Weights of a small GPT-style language model, trained from scratch on English Wikipedia.
Size: width 192, 6 heads of 32, MLP 256 SwiGLU, vocabulary 8192.
MLP neurons of a small language model. Each row is named by its layer, matrix (gate and up: input weights; down: output weights) and neuron, and shows model dimensions 64-191. Each number is 500 + 50 x the weight over its row's rms, rounded and kept within 0 to 999. Numbers have three digits each. A neuron's up and down rows have the sign that makes its largest values positive.
A block is one neuron, or neurons of one layer that tend to fire together. After each block is what it responds to, as a language model described it from the Wikipedia text at the highest values.

L7.gate76:561620521479464500375502577520511501520555578536520433510527458500560514450554535521491422520405462455518475443522504515461511534461527519532517426491492565478472556530555488481455477502558460510549465387483495534548501434574558543403477466551461463500437504448466560526578475528445522445550479483454548555499338482400489553459509435404452567430501449577596494560523475430479487416556
L7.up76:540559525540537568421500566516526508501489466487470421403433558619481624491560445465522514524481495483477440469514526501483558526434571520485528458508444583559527493469533451425504465466452524546534502508479560573453470555476518509428420525497478508454531508527505464530552485553519506496517450500503527550442477441386464535476481415418521535464451455591532657529634475496415407525590
L7.down76:518579547512484505437513461549498559433595527436526485496542475564459610508556597548520505536438469508485515498562517488530477478503490561480488475511521620507458514517407506501512470483476506452565549465516513481513534499564446514455525458484490410534476451439404449419456538511558369558443532494489493562517478521530416623529551475573454465527532494452593531439448546493545505451540
L7.gate110:543494534428463505476543543493545453490440548429458487459492458526504471461471502404350461497561499534550484557513443472541522465473514410484445532487484466522490609636389455586494392459458539464483529468520546521478466400610568523474537568516511449437552461521559492502532449504540516461461491497442553421533447488448391422487555471498497497507400536376541422526412474478449492554534
L7.up110:461522555428499440516505531491570441482433525468502491484581467577512504488544543421512549538499567450572442533451505426491532501521484500469456535509400493399462566486532466575545559519533502543422452487496436449526486471548501506549530545417450511480571439467397518542493489587441541401577572485565511542543470463442493609465547514430490509556416507501487550477547476398420389529488
L7.down110:552523495536478550434525416456534370485483589490507470544468460455520493515443430461527534467470583497491536462552525635542454399491584437483575412564441421499515517426569534510468525555487498416454499594492443486527550496498487455584470500497570575616490465516531433465514511420582416508491570529531492530393473504493429492450434577488519498515499439545566492537523471469485416510459
L7.gate149:554491490487481489489471466504535488490520573568487535412504505559488591450569537492405463535538564433540544491494494462546541542560458481568535473518487415513405553534456536503500465464512521569489504450585439527475502477513591494421452509441472513429555399429508495535405455503453452513530533523528356424533559457516528440599584522526471482573477537470491376505567540430543441498534
L7.up149:438570535495497485494478545550488504528514514454648536564558472474472537418623516514538475562481488441586532530504542534522468549556460473539528538492496565480526492585451465467545575432445487548477497450578605572499564549569506534498475565497428442493447463552450477497521519642528446487564450546575524581494436545474522557474506501483541467484435523532514560585451435518375470522478
L7.down149:531446492525546535559517511495453458449481466603465557347487527530496423494480559464516506500443499460558476478488482581533520563408530424560488542486503487408558487485506561477539523434404483559487511549416579474387539439472541464427575547439505510494553571527451578513547433439524484525561567473413510559487432559514543499434450437448531476428476464509376479443480597424569486548520
L7.gate210:541574450635478555557562518470478512581529536454524554477468512541438510550531529596456424540498442506536479523426484486554583577555483419486489552555449419458435647581503446475517481418484525636473534462518548585490548481516501504466545471523485452520504504473454526530527462495523547555574521535514589455499445446508485513494497406497612497409514526428519494549556431448424466557470
L7.up210:450507505489552467469444501552440494472464457629596542437516508501482460457511419429416562507547534544470543503567534581548527404500542498477497626533610419554536499510498485518470392525436538448490479470501495476508495560433554447508494538432517435488583476519462511437501491492572465493419495500603495479569502584492499527439427510443464533556541452485562469455494472481396505579490
L7.down210:474466530480455434454465516498529386473498560530513419557490472505544478495476492508538499525528499558537562497490438519389506436464528489587523493484439393486509433517591445513564561483530499548461511504476510480539409563404546504525483477498490459501405348523433471576507510432463497467485504534435535534574472560448493483521426569478527438499589424446547496523441513499554492491462
Function words such as in, as, with, also, after, during that open a new phrase right after a comma or after was/were; also closing quotes after commas and digits inside large comma-separated numbers.

L2.gate211:510487500473551448450462506479422475431557576522429528487411449516508532468464551397523412517469629526422532597495427553504521501598446537606498515519548415489490464456443495564470488409468474425425492492456507474498484516542544558546443493507448443469457516494544585470463587538482563515429487478521431430530542512545522588477583558454452494643528496569479463476529537416417590425484
L2.up211:550550464503536468488432556465490427409525531449458472526459544562469527509468484481551501505422485389518531546567591573383493472464496532569556546450472507406453471524478465471486528503511566496516540586453532461448444522557441539451501517613549562561528599484498524621437543526463373513580498558439468421533614473481395431529552471530536428495499456500519437480483502476525649441502
L2.down211:575511478502530470468422443496518446473540590519471560495442582591432476471507477535487491499458505431505574508460563540427536459441496461531493497473475504408423470459531499471455468533529572437489570582434576452545452541466423561501474467607488553589564526443473483605425514432467417511565547536416522504528595475543442481582530480484548418483528421508549483501455564529521654451507
First words of fixed multiword phrases predicting a set next word, like rather (than), due (to), such (as), too(ls), plus heading = marks.

L2.gate161:492505529523586513517634392479473496440440519451476516475442506401579478518475597473579416501442528517490509484529382485548469497553493502578477520459534559547478566523490468424552396548512449421414471508516491537534439446473505534492458385493413498530494454560545489493439491439494525495612414426515485496515514488592455481561497501530385518546553495515461467515423572475429445502498
L2.up161:501513383541542468560531447473535467507453473455496469385410527419469537464497621422468560515524445556558536590561435442529477452478510498510467482380469496502557531548452504488455427563557417466523478614494522442537428526558462473580501485420404454436512496546499473500452458551452451466500460511401472575553471435490493396551540517544481476491456557492564420475447516477493406460478
L2.down161:564537494544518492577467404419517430502488455412437502415423501394440507449520607499463524484551524555534490546558494449471479492510531478513489523472459526551613511537464465471535461524571409381539513537500467516550422513509490508544489456431373448492463503515517504448410461532468441459536502554362497539584518483510451481548505542539501460470464578552548427437444501473499391429487
Mostly "that" and "which" opening clauses (alleged that, the months that follow), plus infobox labels like chronology, Binomial name, Website.

L7.gate46:524437420545492401458457539561529493429462530548549521487513491515513437537576460532476529529437555497472477462498501545527474594534488472620502546485423508476589496537509571462506432500573483555536432506477542442439456415468486512559505409542531501472499429502531434536537615435478476499361488577544540520513469478496422540409513519497545452477459528500451399529477398455556524589499
L7.up46:531507523523523514446567539547492475493410657534524409486522614481499455528422526505504547482511557510512569410566461603547568545478501523593534573514408489470530505497420606468412437522469458498559401570519592504535483469490518505521441464489529489557508478503519561475470553531512490525448507505502591553485620454551502537544512568470518467544457495506501375507447570535587591475449
L7.down46:447467472479499553487430418542523550485540492570544570516523465547408512495618465600534509484455456491470395475480541499423490521488372471485506468546513404458502422454470500448463477414566578506471543506473509452511511455520528509530557483482442522409383571460564549475481541496511541466472489503519572520390469499476462532565561472496531504485361490539513516508362380555494515488532
L7.gate51:474498556500527488458513458483522484540464542514545372498465482506663527475452418456462556539536557495478537500513447410471585490544461557480517468586488516495513558510376528516497509492447471553542438515608468473527498383495437501449528468600505451533553470454411501476456519501532515523494418569555532452461510516427473488472518572450564507477421467437500490446517487580560449485552
L7.up51:462457562455505443527400474472403443388398492413529516470545508565488483418520458505520579531554488475437532418514490561495542391554527549575507501482537453451404546530423481513611477504568479519568475562563483598486502492553516466541395615491518529505569521470533440498465525514552548521509523561462549490447480527511478515523415449485479485522572448396568482486492466503425450469496
L7.down51:501525464450518550514475556518421536511473552476507552568531479443561465497549538487455492542513630501556543482505448468487474458538548588620489469500541495492503641476467502584502529459388465468538505438433491515506443505458504527551410613399518483524463429446481444559453499497492495552447533494556560506556509532549466417470559497577602450456560526487402464427537497563538645528503
L7.gate57:437499505516561496426502487404467533547519538490559436432590479589550562506457524482383421509524577514528549436507496478513430518588458503503428541531524538515478563523550487476432404503537495412564540423505560494444556541380406386545498464483461467427575544524478487563543489478460550515573447497527477471489438427549537423399502562523482552480451543468477407583571485530410545504402
L7.up57:405424404519470546452467445450546514509485562516571554516486449538524445545508545506525533602481486551530555528543543452549440480580489517415534501512514516562487537442437549578444555412588484480486492520470582461457445491510561488528515599471511467559524458542507526499436517501509432432432463525521484505465478494543557602460499419497570486481517496526386469548544512609499433511468
L7.down57:479312446521585498471413545492494557405448476581500401472438531408496545455459527550430516492548499382456506491516532542427583514475526505521598547471459475483560517466534477494529469502501525465476518496600560525621479540527449487482504492533523456521500531532577495530453501449551458490474458469486495621519509469504562448511380586501503455598469522430481483480518509503545464480367
L7.gate240:503457476514525472520456501588405524403569593513509523554500491374509434621532492477385511453445498460480439438524453481500458427537435509493530530577531519437548548514412522434444490575531519501465495571419522505537564400393422421483473449471620471594529459478458555424480453549492540523492518559556511488532468473485452549421458529519471632553569433440440404506521414493389491511547
L7.up240:517528429630513385432444457560538455484554495487551482469512489555523416440513570506451411464497516561464449403436625502434475469464506456553580430431521459415456602568483466469482457498610506507568418460501508447471488476501481497517631428539500525560501451514482474502543537509556482501492483537503596553478509512487509531505423575361432549479458486449436516550519506515552512530536
L7.down240:529517488488540565581565524474472498469547565473369547472422507510638408546444514464488480531459522452504508528525408534575556432435540487535528575593499416545499565590505493448492488574433562579461498470527494555498411442471404500507487530541522466498469466503541536546437460435452456469517602596468430558548459541457511504543414469473508485518525460455492456517532499495380531574539
Relative pronouns opening a clause after a noun phrase (that, which, who), plus articles and "most" starting a noun phrase or word, as in "a Chilean", "rep|ublic".

L5.gate183:536447480409500437518447552526531470490585543510433488514497499558509524510493525399456506521504459596472436497632551494544503426502497520543416439535545494455438478517623532463547497479619487489419430526435599504510488472444525565465484520474555517442523544486475498509480553480469390471518466502481457486503463442523483487555544490477546482545530590516523542438443449318563541494566
L5.up183:498580541494408517537414466508588559519576514451454529514444516570476520498613562465412528528503393468445524517520456442563470492515652491494456513481488530542502443599542504557531467572464488491585578488523544528494458568567535578511504502490395409485568479527400506435578507485494471421476446536532460485520397450537492480521499425531520458469575536503497494466488431470482473587547
L5.down183:430621485451386340470509477485529462463415514484500517449425534492555502475465527393462446556407524469522499549577524477479525448486451513421521423448421563456509424388540535489533502494463452584459461522501532467434518488459504452452604541487512492463471470439461457489459550606473469602447475497526540461432489521497603588506538513583508415453587438439531539421449437462571350485515
L5.gate198:474517469497492512512423522469558487523480508456498434515561511485444506494489559500510476539547473506510472478538507450526502496492524414360564526523403460429400404527486563527571548499561389485517500373542458457542434525516507590553507509537510472475531456460617416494509551567409457443507533517491403543645463484407567551463561560610456526487520555493509501502460432563523513540510
L5.up198:484537472433425451502477488466541513529500594530552438527561561442552483454551518531505435468528389464475413481579535482506552510523501455479446566465479516441571468472538526415532556425525485539547469419492451499561529465469556570585573529487536435439501505583535430477518496523443490482457413525410426463520541461473407450411493558592516622506400457452510541507547504510480510538512
L5.down198:533558478510521497471554470447637462523557502570576407441434501456543504481400493476483573473442456519413526461467543559491504463412513551563500545532628480506517389525493533583402505537517452477435477536482515463524376451424541448497551497514481503455572516566468497442492536516475518549526477510526434557546399408526556490502501563453465598489565469525487408579487577452488502508444
L5.gate244:445495557467432380504573465486432524480466579533556497532537573457486536469487532523468429522504570550552426534484594366548427452458456499519516460531437533520570531583481536491596533526601471526523417474401515445458495504445460531544492554456473495579520543514530432581511526563401516516528552400444518412424407517548550458512465499490489452520507547427445526527472493524543459435586
L5.up244:496464594456398447497459361505495370502479604483451486510495601434465469526468454451531550492498487500575529567563599400600521524459523536556504493506509498520564562537483521441542524533503475509574519491543545492446442429453449498461468533527511524424497578599517462479572551525465513472501466549550467550511468512546546507455527479404537507459471534526530440477430589468510515563510
L5.down244:536548418448495514457576537526552520413474537555522487485520458490514463562518486453531470459495502591447528492516441517522476516421418441511499524571540541457482460417444565509482559484508461432518474534436494397508427614401514536528567553491509541495523524466468419538509566505462436538504609462452391458504526458562465518526560459503506469492494595403564539516509398534490482476516
L5.gate253:528425484484399443404451446491509515501518481415530454431394514423490487567497464466532603476578517438480435499437607546526554522480459488460494516502413456457458518485547591491504432604484473516501594505472419500439453526449542573526493509482477432614522453479497573601484478527380579488592473464422459500465520506509396425486485614555485499489504498503508498436565491537539558533563
L5.up253:497516421439369512497424432451468434519567542540494486549542536528543449528480498522450617486460428544526474396564487392493479529527447484469470512368550480459516484491446575445440524519518492475528436493482539460533468451505475441512531530397506479387547628525516438498517523524495487616476511510480432516524459482568450553480439557528434544598505520491531463587461545523497433450564
L5.down253:603491527647480419545552524563548519523518487512596442507491533525462532526345554430568441468550498495473510445397483427571531448462419474522482547537511434528570501570586529571519502456445491518562484543528521503482515593456525562551490566595444499419457474530430572510386565544451510573656514549537435485532444503484482573484609534493551528452542518536487510408446444515502519431458
Separators (| or ;) and final digits right after the last number cells of sports statistics tables and infobox numbers, e.g. "38 | 12 |", "22;".

L7.gate26:498423503510512547452513433551484527550543519500445434462522488518467540463510543534516508548524565493621356599505509488500494539511494417469528533430421584488510549495446493483458411461412483468535478523423428470501503420453467534490541536519544404383508462517555473524513432596461500524492481467482490565514510487510534543506392507477483596555527520420481594461528530453477400595508
L7.up26:480512545456502537491451509518489512456529466535539471539496571615425461519500464411466425475561541438538465472512461428597456593493503488491460596536567565495473466474578549530446501577493538473562495434459533544545522518515549578494491473488422565497506508526492531477547574464480510559466485618543507454521456572423425440545522492507541556495465520450487354414464522542491526504489
L7.down26:473425579576478501475477590519491546546570413561566370472498409453551481479493550440508580403511424446448476427403489556566504432481540428519547455478436494448504542443483547520578565450490464535492461554533468583464464432473494508498559532403471482534467609395467483425543442488432499422488495531437435507525453499469535517380551463454471555382479502461604546517425519481520482526567
L7.gate55:550485489433377472495470551455581474515484512452484513516523466495504458459510476501505582433545381466537480545537539479501486577433553471551540530415542421465541545585469435486443478435546430532476536517534551477533425471436452506518608484403485432485507521443512479463553554535537545502435526542466498459479508492480542579436516528449449426452471500534552476448493431525570483536563
L7.up55:368546549472431539591420575466428494521467510502535473477532560470467510516542470545443555558554503545429575475543461495536502565526427500470499479459467518503576499441516573441567527534510368522489506547432507498483449471489520432639483479482442500446619540533555509548474600600399527463479536457512416559457497464509487461492512483490506484495476616473530533464587522514458546530538
L7.down55:435503496535419400483459508409554432415466552509482440415503472424533448510488543450452576514504491598414592455571423513538524497473546516497486445393496420441562447468521483505511554477472392473506435511485471410552515487454509540570534454455513426560478519488541438526496558472448567522623522524528448485424517534459482413510539567445416562475484549449539540545481501570537486522518
L7.gate117:536453513539406583472397513457572495524525472502589413514476555561489498565490509428483558530591594573502481433433455454499528530580427577402521596482487598470524513560541518484449517491469509436583551454438477512534515457525487532562526511422477428390504475496551459493515515499350466503462585509442497506476453506521506533470467541525517540465484465460536489465534427461556522468439
L7.up117:557459487460407547528435461482467511536486403537522460496464526393482442546558467481499576430479564478456431515456509426474492554501508586443622490473435554500527475524453564484499511535494474431578530491466430490474413551500472594526543475459493516366479513449568465432539531510451552573468438491472499465601382566500497471485509499533510559490478487460543475551487504511540502552488
L7.down117:498489615558494641469528494493576566509484433533496536460451467444554539553492491438510565416514488529521610493468483552517425509476547597555495493550517531491457452463467457513488551455468480514420521503582603481504483443495511446545531509469490494512464603480502597506430484457502517448554570426471505475474493503471564493434563516479421491472517465562472554481482568532524515488546
L7.gate226:489568538451445549575464612462451436524530438514559566479487553405505585519565524462481590573480514560520481556433543467507561525578495426514558490450490613555500513521545524516488471497515472481449387481529508487395375478576466508522493578530502520408563587466526551486559497558401503484458549492482509502529427517566455521478531455559517515411447586569492481426505590486488435494537
L7.up226:461530414562458467595405520418518414509475461541529525467401535434463553504511527499473585509461600484520557465536472502503548541581451471488524525508482541537578549508517449445579421486448550482465463563628500537634438548548463437567435511528534495446545552468506561410531464526488450472366519566456542471445483545483488462508501533369575404494410520458605471442530440548672536492529
L7.down226:612452499429414504536453497558541574456535484591493419430437522360576465456533605493523475478562455510487521474541526545501477533494564514585547444516527492498508377518507439415424584487476437479414440473559537523485550458470454521470508477439535375467464495532491473415558416494446492461582495464419508511455430494415525577551516538494553456464474557519545554482618538521560413466505
First token of the last or near-last cell in pipe- or semicolon-separated table rows (totals such as 0, 81; headers such as Length, Notes), plus sq in area units.